Weights of a small GPT-style language model, trained from scratch on English Wikipedia: 8896 steps.
MLP neurons of a small language model. Each row is named by its layer, matrix (gate and up: input weights; down: output weights) and neuron, and shows model dimensions 96-191. Each number is 128 + 32 x the weight over its row's rms, rounded and kept within 0 to 255. Numbers have three digits each. A neuron's up and down rows have the sign that makes its largest values positive.
After each neuron's rows, "fires after" lists the tokens most often just before its 100 highest values on Wikipedia text that the model never trained on.

L2.gate239:064119135183133133113247131134119152088125090096165156149137132171132178123114107177113131138135163140091110180135089115144164082118071109157152039182161100132110107111159129200171109128175127162105101169122124215044154072117129149070085119088105095173204127126105116094108148164134114128
L2.up239:077134161137132087140239149131099160112116110113122136114158114114122171135125086143096095121158169147076129158161049141113175049159063115143152037170125112151106067072168120140124089148150113148115119134158149207073141112166129114080106099162113072195149162181122086087091134190181148141
L2.down239:089088154156081150120132141090134112159127139105119108154124106119115093140147137056083109158186130154109109131152108141145087102119149095183177059133122107204084089116096096164149175189120184132119139139128059090182142162127067179132080094170144135153100141105150145098103184076085132132
fires after: "I", "E", "A", "O", "N"

L3.gate683:121137153143118120121146131109128195146048123103142174096155176119160123155161111135193168084128123116155173176124159119107154073124064124199117135091156085146137118144095144128102093111149148131178116104140108091255092170152086145115181131135126159135168161120042145141072094159073117122
L3.up683:161125125128119117105097193089180202166025083108163161109146160156131090122159112128129138118084145118098163153170157139123123056118064073202138170046154115114163154103115116154149070117143113136118139109146116102210106170112093153130137116139128162100148141157112085135118077176087118114
L3.down683:158125151145096103123098130096197126122141078131107131134103144168138136124126094125108096058106144135134189165124102108116088087133073092201118112111107169174127127118148108115114071127097156068138131073130172132147104126137179170028141062096126136181093152176112156130155122162058171078
fires after: "B", "H", "G", "b", "g"

L3.gate240:039146144088103159146172121154118123103138116148098117155153171071183122130106178145126157114141138105092125160068098114104192130078084112187122078104173130104127100095152144137110145124086142163167161182157073114147150097099173080117078108095079098098114155131140112155102107116053107123
L3.up240:031151148090118149156135078164087116125141110132112118158165119099138168124146143154148113143123169068131125156113127129032169147071073119177133085072158119051127080063143124178126142101050158166135190217151069113149165111109143094103065114120126070121094156134141121125091128141055130130
L3.down240:124081153146090123146161144180102154081142138123118084148074140097189171119114104124168184139148151178067103139080079116184115079084080117141104106150147157126153124153071209162152135100138115143097133114134128147105152110129078106126167082196115093079117106184132100139132132110137089056
fires after: "W", "w", "tw", "Go", "go", "fin"

L3.gate282:155187071132144128114157110129110123133144168170168177095104161149143066110125163138151132128138075150164153114135075124089107165147155100052129096130141170139111113133164139104168112079029129109102147171117058210116168176145149119120143102121065133151127152146098137085103159137105122163
L3.up282:142105156120131175110145105135082143131161147144143115117132165143157136096154117099175092110110103139191128122119092152162076163139093156133106140075176203109073181165106154142156134092098122138118150163140115100120155163151139165118135157129121136120092164145118126080067176188156100121
L3.down282:167104158116166161112095109091117147126093132140169140117133124162105127145179151142103118142165178155120116129127137014110092120134060119138185103068129178153069142101132089124158088160145155116118123142120186120142118192162130138171161114134138102079119169110134177145156149121068115147
fires after: ") ", "is ", ", ", "was "

L3.gate608:106090108171122098068126069150105157104140211107104092183152121169130085194115134078091145113152135163156153097170179105206138133192117164090139116110075127111084108121118115145141105122161158122087170127153170135105053090121135169075161161130164103168134093096118148181079114127136101175
L3.up608:132155172138094102054162118177085134090169075121123086128096098002054152101173116110112167096097128071145125171103113120167141087197166136119115148141118119085147124088069209133128092152118114142123127152097098083142181139101178111139131141143098109150095102077115132137133113131113181129
L3.down608:124140093132140103116130157158133082087117095096130129169112098109157150137099114120125146136115170129188181139099153161165123080167104152125158078154190184126126133062123122138091116166142185095097096123150091087148185144098112193115085117139111109136112131205160104086144113025080117150
fires after: "c", "C", "M", "T", "m"

L3.gate192:132102207177178101118126150109107121065108159145132157156098120108185091125141137123181075101139084119074149134130147103127137159125129084084073137122117102132168099171112191087095147140122158128238101102088135057095136076101123116090146108175100162109138127135179097136153131167166159145
L3.up192:149110179183149121142115142130092090065118139149128186121112170094180074124151147110153106163120065147106167171106163075124159144094146125102111157085111135155161095151122132056109169161147170121195087139124141112070154092101097190100093092157127139078147096172209128095147191159172127120
L3.down192:130107129179145093184141138159082136043126155107089085143132101171112142119122134166119084127082141180081120163169133087144142156146154114162125123066147100072199140113089091114094134099047177168131149118169120148151115116130072179144179127147095129137161106106135081132146148197097141147
fires after: "S", "s", "C", "P", "L", "l"

L2.gate540:156110157124150090088115139120146131099179072130145092091144157123172117119167183168146148142128132087125192126139159160113172101105129114107170203054091123153135142129125089109177181149199181067166128099149065118131093169185061122176053186153123158151168127124146104114113159142154157125
L2.up540:139099162153145113123113136132118120097193074121122115128114138134122125107133182163160123128116154103134207139142122150106195083143148079107199167061092079134100155131092102112179134154163188094154131113147068130111109145158091125152095160181120153179160105112141138133121154114156131151
L2.down540:144124159160123145110143165103139169121121053131137148097129159107144113142169116183120139123143120088125186179083200178165092121095130149147102182129128151142126131168076087106121189149114157124121113117091140159152082124145144161174074133211169149104174140093111069128109167134142160119
fires after: "O", "is", "z", "es", "G", "os"

L3.gate97:123170115110104139115128189113137159121128118108209150146122164157207123202156092182137092108159111092155132170125080152090144164080166111100180145106143149120137078143134141115115124130136101108123115200134096154115085113148169129084107131100109154150143124130075139143132106081094162178
L3.up97:138154128143136140127082098112171144107107126158121119114136080131103177198117095143057176135135146175164114217156068107072111142079126134172141151135161168106251123177106171149136171105158111082201144178110096126131080100111142181121170107142123123130127149143148151133142120098150135097
L3.down97:110120030157065112090154125124152160156115156150105129104162057107129142130130093138143110140118153124142155117121136082134046121117112102073128160066116153130171167143108116048059092170071084138127131080106121155060190105104098142157110120146110165111121140124157155193134114123138098122
fires after: "\n\n", "Department ", "Institute ", "Award ", "ze ", "ary "

L3.gate382:094105114112133101178107131096184100131106182177124171146125142136146139137151095182147151125057180091169122129149066108121124128141142120114129149131117116162116138175097187105102098146100175069125122100081139085128169144118080200141141120086190090121120061124127117088130113133047135099
L3.up382:134124149110116121164096089124109145113142160174096129115064166172122135124161127157142082143101146165155109082178112126160123154164091104154073117136142142144117169158112123103095116127131141126102112164104078143181140111089103104159188151083171104124160144095171119104155145169097161081
L3.down382:127075117061083171164057125191079103124136064091090152101123121142176139126121141070077147152178122127100116092105132174129151109106093149088115149086065102090155151138139068091155130118115137077120111129141123153108106111179100124136133156111098150107138180153122124122104127158142160121
fires after: "M", "m", "ch", "Ch", "em"

L2.gate428:164168209102098073110119126168097162023084137117132155056144118122119169157161117139145113080118122137149167055121168079097129075152117113114147119091118112127057122116098154163145080148152181179192144134122112146090122112131116121097126129187125117129093155136113156129123114110124095127
L2.up428:090149137081093079104159137128117133089133096122118117081104114165126156072125129160101148150149125154116152109104221116092113095150116148124094102128130101157094118110102145198111088197120101165121130098124168174157124119159114141110135115146131163125221230049151148097133115111162086138
L2.down428:146192080115120110151130110130129116120172112095111140128143142115120229140157120107071088140153152099143109132094114108169149066107147091128114124102108132147101126110173129179103138146180174117099112145108102148101126127119134107103133092179098096147140092169082139095149162148126127121
fires after: "R", "D", "C", "F", "T", "L"

L3.gate346:102094113070140116075158171146144113087117125122096095149085100193116095100171128156136183114142124108124109131107094096137108123079162141121161145095081137124128153177168140145114131107056109222120097118080105138100074133123150108087105139203116130150180101082171120148174151095117147144
L3.up346:091105161179158094104107091114138150082068125121105088160134144159153125160120158127116198063140098120126205087146093094169109073127110149097147133154129134136199121118204146139136111106111115153146084152127165121118068164118158068108139108195081119157179164111150156139144133100070116107
L3.down346:135128108132137134134148151168144163103108124113152160103112159091150163119137127120065105231121102127114210106181174124105126099092043131074197148158089129107049085126107069106140106090055111151084140176105125104154115097143112196119186124157104111123165149092113154163138120085137084131
fires after: "\n", "R", "\n\n", "tr", "Br"

L2.gate165:115167095172123126098096132136139114133118138106138146129078086165101113099135161091068134085128121074121104108118188128083145078086164086123130119169111099153136189129071166136122089145138135149137087118136118117091094102097081145118131163132105098120135157140107132097216075160142075128
L2.up165:137090099163130169061075166137127154113147146082150158098093104160151073089159160123120123126178145061142138071090189100115109105062157095130131124160084059161151162140047174097156080150128146179131169094209125116104083116141165173090139117145114082133095123103132192127086104128092082135
L2.down165:148092120144103184122125152084188144123147168178174184166144088144112131127086163127093163144146119153161175090132141111093147077046139151091160103130116134136115107132084146135125117185092100127132169096171096108125128113127183074115129128138118110163117160136155192140102146156111116058
fires after: "B", "T", "fac", "c", "op "

L3.gate305:118151144111085120087052104137097135115098148153096085097106125168160096194180043160139092128117144091145201154132091091148147137112183150086122099165054142155150146125120173160077090132088141163159079068116160156108092122122128105097125112164139068137126123121163156084207173113143120145
L3.up305:128110150142127172101139108100164090137117142161160162133101139183152170144128122103044120179138122128117111156143124132151111062152101109081082132122087081087127113091140162203098081156091106083235164139117128122177134115125090084124147127112152111108119171150140134026141105122165142151
L3.down305:157153142156072143167090067102157134147091143126077189146164132196117167125140127090137154199147125120135131166101158159108141152162091114152184132090162109106125128095132095160157138164176135094097152180061152080131121147090077016202088146138100105093095127170159108111139123097096152143
fires after: "°", "″", "E", "N", "A"

L3.gate428:147174065126139118144138170160121070154123002098105172148088104172117111116152150177095140166074128134192158071112127150128152118118129108173173144172158082100111147105103096153149079087128103108165044145034103117095094147137121091085095155131111126184136075107132140124047186136097145118
L3.up428:124141182132132214063196115112111127101161095081116174127159088167095099117115112113097111101158125157174122128086146129120164137150174086096158126099164147109136076151119182089203102147057060182145156141172109145137115181164150143109096171103108126160123134110173127120126121094123144053
L3.down428:170158096162131147178106132156104128178166124084111144093092096184121144094146150108122074194090142126108098084143120088161113170131092164139108104107093177106173169155108059113109091176105104128096108207198071097206112062150157151123174070220124098081118139076148179144115107123075113125
fires after: "O", "U", "A", "War", "a", "Mi"

L3.gate700:128086080158116127146103156138125144076163160112094143161102130175146090131158129154077149187092136098127144109123117122148110161160146109094092136075166078127147118120087134082062193147151160156162109147142137146114079124077137128090154110149145115152117123084123156138141066142089105171
L3.up700:114184176148212183149125193143138162164146077179161135129119139137134102105171164105094125166152238099189124116125159084151100110160126127091107118137178100094109111107091103088090155191183080130168128110114135141101074124133125138106150126133103131206108137116163109096134111119076121172
L3.down700:093126115162067108165192134199140129138145145147135121123127120142119100093149146060130142126127138156117099121151090111155157171097117107102174112179167147136109097148110196137123142157155141126119129120109113141145139144140096084108180116102125109136071201093100127073217100148117168161
fires after: "c", "C", "g", "B", "dec"

L3.gate136:159123102166164080159161109100177069138105151107193150150096172108098142109157113158086143132089139059146123159115115105089144130045104132164096114112119065162116118127113182160168066189082104119153159172123138096095094144079092114121108126176137126107172150064077196133129201139106075122
L3.up136:076154076130097108089098176153126146094090230116133094070120115132146165099134093113111093095135099105114110121154150110134135137102122124141106113138185104098176101141131127106065078131088093128110097123107112131083099115143109149151123127113173151105098084107122151153136158154154130146
L3.down136:121079122147150123134170158146122179150107142138211173100146128106141148152150080073068056105177124066059153085146126125127131066138065106136173090123106117109151114095132126157056093145065119115093112087124122151105112133115090102054173092106135196113102107034118190113158129158128123116
fires after: "Squ", "km", "squ", "kn", "-", "re"

L3.gate453:130123118152173114105092152221116159141156086084170142079125154170132107107112143131093150137110095122123184219125168171184102077114160095093155121117088182118115088141147111168139095085114157135122122111152151104150143109101118069109073093160163087158119122124173139100131095091122101105
L3.up453:116153150148113128121145115180097118181147088069139179142160114168145083091147177143098133115117123111173144174105108126159099146160168094098126135118107155139124076148186107210124117120130122138092105085136136127121141128141140043087060132121105048134127074166144106130182100094071084113
L3.down453:131118151180134206181149164184098127151136102077099144124098065081137068139083122113094135140194114133193128170117113171177068161103155140151128140165094175119147092117132153126099135150104150105098105135085124068118093105139113066112092116126059089129147212141173134139132085122110127106
fires after: "D", "the ", "O", "B", "De", ", "

L3.gate113:145173140127179177159122150088101079087133146149189082115145171103104090084176209179172132089131126116150146141148131136126128150121145125137105120109146087121151145173160184099155144149128122102102107170110127165122144119148150094165123126076160128197058089140127108120171155068073131119
L3.up113:141139131118095087093089095162101121096114071139147065125114135110132129124156089125102129158143149129141079088091126102083088150114145100104211093093117117079157126140161145134124091172171140178205101198176126156137129146116156140135105095149122185113139139078062108139103073098171155124
L3.down113:143082125054098105115166117124102136059098101091115116123137122064154141079113128138102132127100159090149084137090125130133137084159155132110155155156094151124141178075207121114067163119163136115113154094117127145113143135094141146066132135151132191115105172160104115118067132146086153117
fires after: "was ", "==", "were ", "is ", "Bi", "== "

L3.gate684:118085123166119116066091111122066139106135176061130147163057105117189143121125180137100149196117121131152120119079142101149101100183086108109056076106080146125164135178123141158129152167064139118099117211146058122144156134148099113096101118177124140164100133158168223145084159140114132115
L3.up684:073141100170127178096150104117159104136138156037149133120115093103196108106116126143111094154083149133150101171127160153092149125149082109118038124076090104162130174195132116151162111149069157087109152228126076094133145119162094103133103103097100174111156104153106169148021154129193133112
L3.down684:185119129138149112136089190153113136136158103080084087127096074085208142143082162133165076127092116162136146140165178086186143101108066162070118062069077144123150089154095115128133165124120150180075179181158144162149086079132168113125081081132075158093102125143133210090097106124106159125
fires after: "Squ", "Sh", "squ", "He", "fac"

L3.gate27:098174102168140075146100111196082161212114144116116098126110070121119108094119085118174097120152143089142111100121139117076120165152100067158117179198140129118142094106101130121141095132110150110094153098161128135144151141088119168154189163167147122189122149134125090155106082192159143105
L3.up27:092112137134142079089132148131145164150098081177105094076085153116137201158135144133121119141136182116117121115114104139155088161143150134141171124176104175130145186150158105099112124076124156085139127135131164201141095097144126158175147118140186161120064065185154130127106113081166108136
L3.down27:168064152163125128169136114146171127145181088114120109151151171145116096184177103123097138138114096143096109130117123105111139108082070130102127077108092160117150115087073126100164118083101189146121140173046135165185061143146108145140072171144182100117086127184102123140144133077105096156
fires after: "on ", "B", "On ", "p", "G"

L3.gate132:112177065099128101154115146140096131134164119189169098105175103110130169063067069084201139121155123108124094090103118112134125148116115107089127160112090112101136156125170077121112118095142126072113125152103105108120080166153115115159064143103123135153140077126141162145099172147185132171
L3.up132:153091174163216120208122142064145132145069082104139084086155148134169150148114098112109104148102108084170119164115129150183118158119125137093059173126144113129190112157136138147135101117084151169120190146190063118118122170106128171158118103100181083138105102050105109127158172117156130189
L3.down132:075123109123156080109145143170085089143168104156116156152141170105145170113128116170156065111081141107165071117105108163156109154123087079098154167157157111147140168108070126143101120110121088143152123120196114108126077176122116126117162130167128148156105107111169131026121086093107162098
fires after: "St", "′", "dep", "ap", "st", "IS"

L2.gate489:099113119143210127150114165120139082133136128140119163081086136123126122133168156116068133133165167057086078173134179095104195125086090105190161071091185120152110100119092156133072138130148103178117117130131112152122063143117159126177130138117117124167133161094134153128154143138123099130
L2.up489:135125137203131120155151138098161087099110134195122155138105142107102175119151102089124090137099120040143120167104153130154159108087148076138108107132112102158101145082101117112097092118107137166146132144067118160171095136083145116207127106179179148139175145089108134141094167132105150117
L2.down489:119112155133156117221126090086146136065126133110163138104092114146060148106143107185098152115117099184080066134119105141131162157161122140163119092111111138137125132074118088129129108143140185132159109091159122153146156127149124130101206131175140141109146120112145204071107185175132166111
fires after: "-", "."

L3.gate243:136176161157163071104184132135135139055146114140147160114072099180164087154157138070130180131152133167115122082163135112112082103102134116155102098141118156111121093149141079065135150081081158157155099054120083084152101105079108137182146097106166141142146133155096128124101068162156158094
L3.up243:086163144108187137111113136196145151048112129138168089120113160160135176154143111085084116097102107142087118135139158115126057051128128110181135118114153132094170102147150048117148144115150171145118125110146076144177115096069033082141047176168138134152154131164145097118153049113088107101
L3.down243:109136105136122143139133128165126192106175145164095170170145155131165106155120156151118114183155122110113162058129139148188069137134159125109127103152093138117155097139121177140170165131130138126143105065144072124186180082173080113117169103132147094141129093137163082153114132160162152088
fires after: ".", "B", ". ", "do"

L3.gate22:086199141091191116058098106124085126147120147116139123117151137120186118129112140107146141111059107126110113115059160110121091133154183065140152152109096114110115082142110156130208110129086137058132137184153123112147100079142110131125144107177131095145169139149183199101162167138145120156
L3.up22:110176164114105098087073153136088091133122089155115117144120103128113131127148099104114077121130113111095144202064111143121091117110131166097116155134167144109156104153130190119219178074088175131083123161169138131137073147118133129185146148189142140084079131181128181140132124128161110162
L3.down22:129064152121128133122165134079064178083135114117148133099123154092146073070090121135122112127181128127108121127049133143136160116200150190113086117144137118049161062165102159084131097158107152095086220174151084119097081100120100185140132101214144138174117129146125106156096180172160142122
fires after: "′", "St", "S", "M", "°"

L3.gate538:131105074106087076143139123159102152121103149155121122143116080147099108077142116176150159130147100094077158131131096165115136150166160143097152165144094121112145140148158090081143100127127167103107089155127102106124125106100113158127098167140090156100173077126201082129157130144088152106
L3.up538:151121105103126141173130132108097109159096170166147157160110158170129076064108071118114169105131112113142214124088131091112174138163071122096140162130161081115205122138105076090102179151121156127163047177079146086115113182128177100119197117098116104133083139085114082109136107149178141157
L3.down538:182133108158124136160075157158136121209154156120170179133164086106125132045126113084145134117142186158108121161114121111152106124196048100105113118098104083156128141090111150144108218081147134105111123160131105138115132185142139112138154146148144169109128176088156054166098129182165125170
fires after: "Sh", "ch", "Ch", "sh", "H", "St"

L3.gate623:064150142110132164170134142175141079122069133107173148086108103080113128119147128164200167047106172117111094169135151100099106153122223116089104158106090105114185088146158122115128126093149149152101124137132084111082099115143146081128215091115088101181076092106148111136087107147118129099
L3.up623:116139088148119141146142127103111128124096166116154183135144110132141122112120127129166146078162129129152142148133129122060143152145127137061104191154185114190105148052154164171121109053152134083112139122102105119194078076060083127168151145117126136187162101088129074165137057122088119078
L3.down623:102142146178143120152099116113146136146172112133117120133113144163128131107128195039048128130204123157103124094111088133119152150086132083098159186119125133187092156139139132144158130074116068102085148095144157142116171118134081142091109112119108063134120179118121119172164105155158142131
fires after: "G", "g", "K", "F", "Fr"

L2.gate52:144166138113120186107081156091088167162120052115161165158142104183165143099151184168046120116150166101124161101086134146139142098128139070117134093124131080076110162112182152128142131153138084144106095133143196112168061101126124091120138121192162118117103149076082162144128087178129155103
L2.up52:180130165150150212087078138128097183177075077132112142205143134146153144109130172131092171113136149078089147081083106146127135108182127100131163095113131080095130130130168153091178161126141110177132109115132173120105067086162086083116144133182134123099104186114132116129125084148133143129
L2.down52:136122108103111195097111105137142112119167124121118156136156089105122148096145160142111154088063120112125171118116162072127072140134136068148074108090087125145118163137126110146083135134135120132144116192070126102124079084135122139115070141090117120132127110128089157153074131141071128180
fires after: "in ", "eg", "In ", "u", "al", "an"

L2.gate136:182108110157154101092161151119124161094129116118140159147134065160147180138081097066162065160115103099114131084161144113060126135115200124115106151116147067140075167106129159125101101180140154164121135177059096160106145114047100090101157072166165102143131151154119167123114119064121096148
L2.up136:133108171143139126176164129092116143177138120129143129113142126101167134183085162124144087128140191088122086182107156123146155110157179174114118112113179057130074108142086165162138134142166138117138130185138158100122110090126179136140093109120085139099100108137064100150149131160146050172
L2.down136:129155146095125145124121135076096084137128170117121209093119140111077111128114132131009145096147159170077159146151122079159152200167096102046185118145168075103122102166158114122137139101107142162138122168131128087131151152094120146153143136098143101102100151155112175180095120102105110093
fires after: "c", "W", "s", "S", "K", "d"

L3.gate412:099105181170137143137139162127128140081169162139156185066118124137172106108151136134148140132129171143200111082122130099172165181096151168120140126114131129084168106143133101119116166088133130140129114113064092160144149068105126137125144113128205100050147107139120108131127094204114118044
L3.up412:066111184169090151134116145098098159130132101153172164074113130137143145122170112151132107108150156117195100101138221132168126189155131193112131135112138111064123109119153087113094118120133126145117117093076087146156185104135092116128125130096173082054123120138061101115151089216089164114
L3.down412:093145186113070168174136112124140175163121139115141123123086108164177160124159144185128169105197121162061081181163147161126156137133069152111125149162110128086082104161149196117122185119123134115109117111116148187147063108157096164146105119106152150126128104162115111158111106153153120118
fires after: "N", "T", "% ", "M", "4"

L3.gate123:185091146121107176093169181194124160138102094140115150137154092154111120166151150214114116159107114221143160121164107172199140100150167134111135174140099144167131110139116155151110142105161174136094126186155127114145125135151102158115139101100136134131122074099130115154121065099064051178
L3.up123:141082141119110144109136130140063156128139130122118149078184093113183125137163141209145137165160081157128143183159166105194122164168161197096146091132168106128153157094090138087117155147133055178117147167113194155156086122182140138172105127146132122106125162177153077119147142109117095155
L3.down123:178086109078145170160130132118088187134155091140086130128113135117162123122128140121143129127130173240141185121127165103116133119123096125076087117148110106106112094109178098125084132147093091077093108160177136108096104097121147110161162108136113070074158166144136195169187134136089161175
fires after: "C", "c", "ü", "iti", "ze"

L2.gate191:071122095088195077144140130101082078172113123087151084085182120114127122153166095148145080087125136087184161130125183115129117152124113096124124156137080143109126135113103105118169117124155105171139060134149085124114116120116147111112153191143092106151165117100165125111148103125178116118
L2.up191:075091124136174137152142145077071062154133104075165111100134112100118134145168097170142112074132136115166136093109161116106117194090121104159155134132130160122159172058096134111157114178116100162166068154131073098126105121117117110123105184118076108177177117105159113134149127122194111144
L2.down191:155076062135139146161124105125122141116131200137098123110173158130152180170133118099151151124089154139144117148130158169161088143136081074094140106110086086106131077160130073138133145151063116078117183076137093129141075117155097187096130167150114125112090129135132210153173071131098176153
fires after: "O", "A", "G", "ö"

L3.gate60:117124135110164125165203154164101146136144132051110199151163061120094079077105118128107111148087147150155189119102128138121113117135108107124107195111149105102166094161145022153138103102175079127140112125126048135110140142120147114109112083167128131177095114126123130092139139117094138082
L3.up60:118093127123185138123137199089112101110181138162146140116170099107112121095146136133136120129100098104194156162129131131145136116136150173105159128118120132127147088146210150128148064070134116120137134166143076110166093154109093116114117097134068139168142165061150078101185197208151208123
L3.down60:147128122141140153167142161127120099161154105139126118140116141087150133097102145138174096168109134165141090139112135126127042120115126157201133120149153120162133156163148123086144074114144111150102166125124140084119117038080110172163144125144103155137065150114173090146141151184146156109
fires after: "Y", "we", "De", "O", "pe", "Le"

L3.gate165:098133175140134173137147164120136118046099111163200146085148127186133130117119066171102074074125132166119126099178113201139125101127111169153125121123105112161150147153087068099141154175088138174053114166103113195109061083105103137115132191114141101114128094127141134088150129128124143105
L3.up165:153142152184085126229176142142146222126137138111162122108079122094125166090172154147147135089152114155083170145138104136182135120120175141084115144092166167170161124099051153177150106126136096125149076125126113161129092162136118133135153153099140128114122118094125061069181111072113113085
L3.down165:130167156154198105123103167180119184114127146164221123152112117177107142202125129063095159074116127135156161127103108182167109166134169080144116115140108152122099138122128142122137161132075148180077171097112104043153131073114188099079136112131087095087130103098082158088107108168157154100
fires after: "K", "k", "ak", "O", "l", "g"

L2.gate592:141130145149177118167124129116147124114166119089112105116128122156113074086129127167151132141120135123064163122110112168153142119159124171176122158117133120085141155125093126121099123074110070128081138096106044106104066116153100157124148104104223091142151100138128084106090087130165111090
L2.up592:171145149156201147171127143129169134072178119116141069104144143178115074107112119157148149149120087112078150160100156109130149143137132158231103149109163119108143168115086068096106143085079091108105137098131080130126086108163122151127140074094184110129155145134116117105101139099166153067
L2.down592:213155112155176140128082098095119122096174095117117141175148120145110102122095096146092149131178052105170136148167120088150159080142151148172118127145091124071202068090140107127115169087073082125126097095150121102120078130144117134100120106134169115067142109124145122132159128117133116172
fires after: ":", "'", "2", "3", "Be", "4"

L3.gate369:074135125119157120127125093143128122030124103091137165088091174097178056100122120096188163164126148089142078173138141128163170116117135120119165118081155158141164107103122166114105155181183183128068096089080143098139092123136074138104114117119117146088112080167114129145152135079101174108
L3.up369:109173147143128181100145157154144142111148135124157126131157128130134138131135150170128132096133185128165113185087140096105166136125076116139178116127176122087146101112117178106157131155103120125073111131123128149142133128120089106160132047087096081124156105119158081117079102127074111145
L3.down369:074138089175161151136088133083093142110152158122118158041083177140139147074116170140193168074098145127135073137173170133143121089159160088111148114094171117145155109116111137116148123152099151099097101141130134105137083135150131176170147152100103165127151145087149119164060124057113083127
fires after: "N", "S", "B", "P", "T", "K"

L2.gate594:139128116172088143092065168128091117118155154152134150138138090130144163146115196110125096117129096133093098136121123098154149118112103093127181149116126167151107126122155159141086075172188174159207126091133128173145111077052109126131083187128103110100145132087182068118137080101137162129
L2.up594:082096152141099108111085219152132150128089154183126183143152110158097159149127157090150082153064117118128080132106163050172148152155112111124174126069141141114132130142110139153042128145135201174139139076138078147122105084081130120141063121118107154100149103116151066112150105122104181169
L2.down594:112065152160091161124102152154112178150153142174094159107113086150148205138106147091139140144146144103107185163136141127111136102186124118115166134120108177128098079128123137153079135129136168108134160055101057132116133060064166105146128070168136151117134110083186126162104088174158135171
fires after: "L", "A", "d", "O", "E", "| "

L3.gate446:091131145095171130118132117104133098175145160114160088130187145146046103129139153158130123109170094102198122146135138096149144154161107086068138094145133137175109104129127129129173069051147134178143084126128144158107143188166103164068146149132101184136152112081152140092135115124131096108
L3.up446:113108180125148091069086104170149161125147109090171089146142146134177103105135134145127152133126110115159124133181139116163123129137187145118097066088109162131077155147094121147092129098161141128193151099116127155073133118133107130090126080153080174108167100112111075115147195082126162150
L3.down446:128113126119167119090086098100123137105108094119153120094067127151103080087149151092122097120163085141137174112168114165141217143119164110167138122160085143092171154112134103149164134147181115124179067143102171194144129085128143109063085112125145081160122125151133143094070154111205154123
fires after: "In", "- ", "O", "\n\n", "\n", "Pre"

L2.gate582:099104132066175067122079077177101119129123179049125073149152103152129080152130135136151091153146184126199121036160097124168146116160126175101146114083158178113149077072159150145143084169138160097173095085111158120114050173111115115118150090132120127116155104219135129116162115161135204117
L2.up582:143139126099151125108066095141110125161139176107133070104161120147129102137090160122152103142115208131149074059160160139163117061148123175086116081058152188121133100117192135145106087175109124103167068088153144134155100170130111093116107068126105133085172087188134107122158124187133199166
L2.down582:223078117131158181136101210141068140180117096188153090102080109107159108077160120074088162080201103107157121189131161139136059084183100094163151085112160080126136133058089101111127146142124102114154165130170156142140160146121167158118160181121077127128105131181138157150143112172176131122
fires after: "Th", "B", "Di", "t", "Not"

L3.gate588:075133133101130114125138147152080093126106155116085110114083100132145137156080106193111095184168105174114116169119213152153184115141132107107133113123072127159165137105089129243133145149096115126142110176128076077151175147153148096097127121052188133117079119160119175117094102117099129093
L3.up588:123112157077137163107081157120093114129122143135094189130127149149149102165106176177127117174148111166087153148152149170125144141091162122096094093166116052134118109182058163106077143175153136116067117083169109078114133130139153147095152079077166113174131074188134174119094131128093170086
L3.down588:135172110104113154173113110111142132130129047148190201159131053124176167116149135112147107109129072135102122113130117096165093137169064177140177123102039114121135113142105118121113135146160148146098127098109095169127088054126150126126117071081122183097131136141079129105082127095141145139
fires after: "was ", "C", "Th", "aw", "were ", "wor"

L3.gate443:178137105127178164122097165126126141095171194091174139140161110142134072099105075123087156151107096206127176123100118171065080125183132139064118126162064105167131146145147138199030125138094149165140077154153184157128118115078194077139140127146153110132109158172132069179071143140079133158
L3.up443:153119084134118127148136124130103111088187158148160140103152125136101107098098092100111172076162113234135178135065102149111107055203159166057122155139081111196111110126130134179102119150105102136155061133120147103130121084128200072141146090150112120116086137161101103181074111129059110141
L3.down443:150104084125116113124102128092112071107120103159145122155118120139113175155147150066144094124113164127082095167180122123197054116082129067087150148048184174147109124097132143090089091156165132072077137129161132117132120134098117093183178110145108101108131149151131162176139092047138082122
fires after: "f", "c", "C", "Gl", "F", "Total "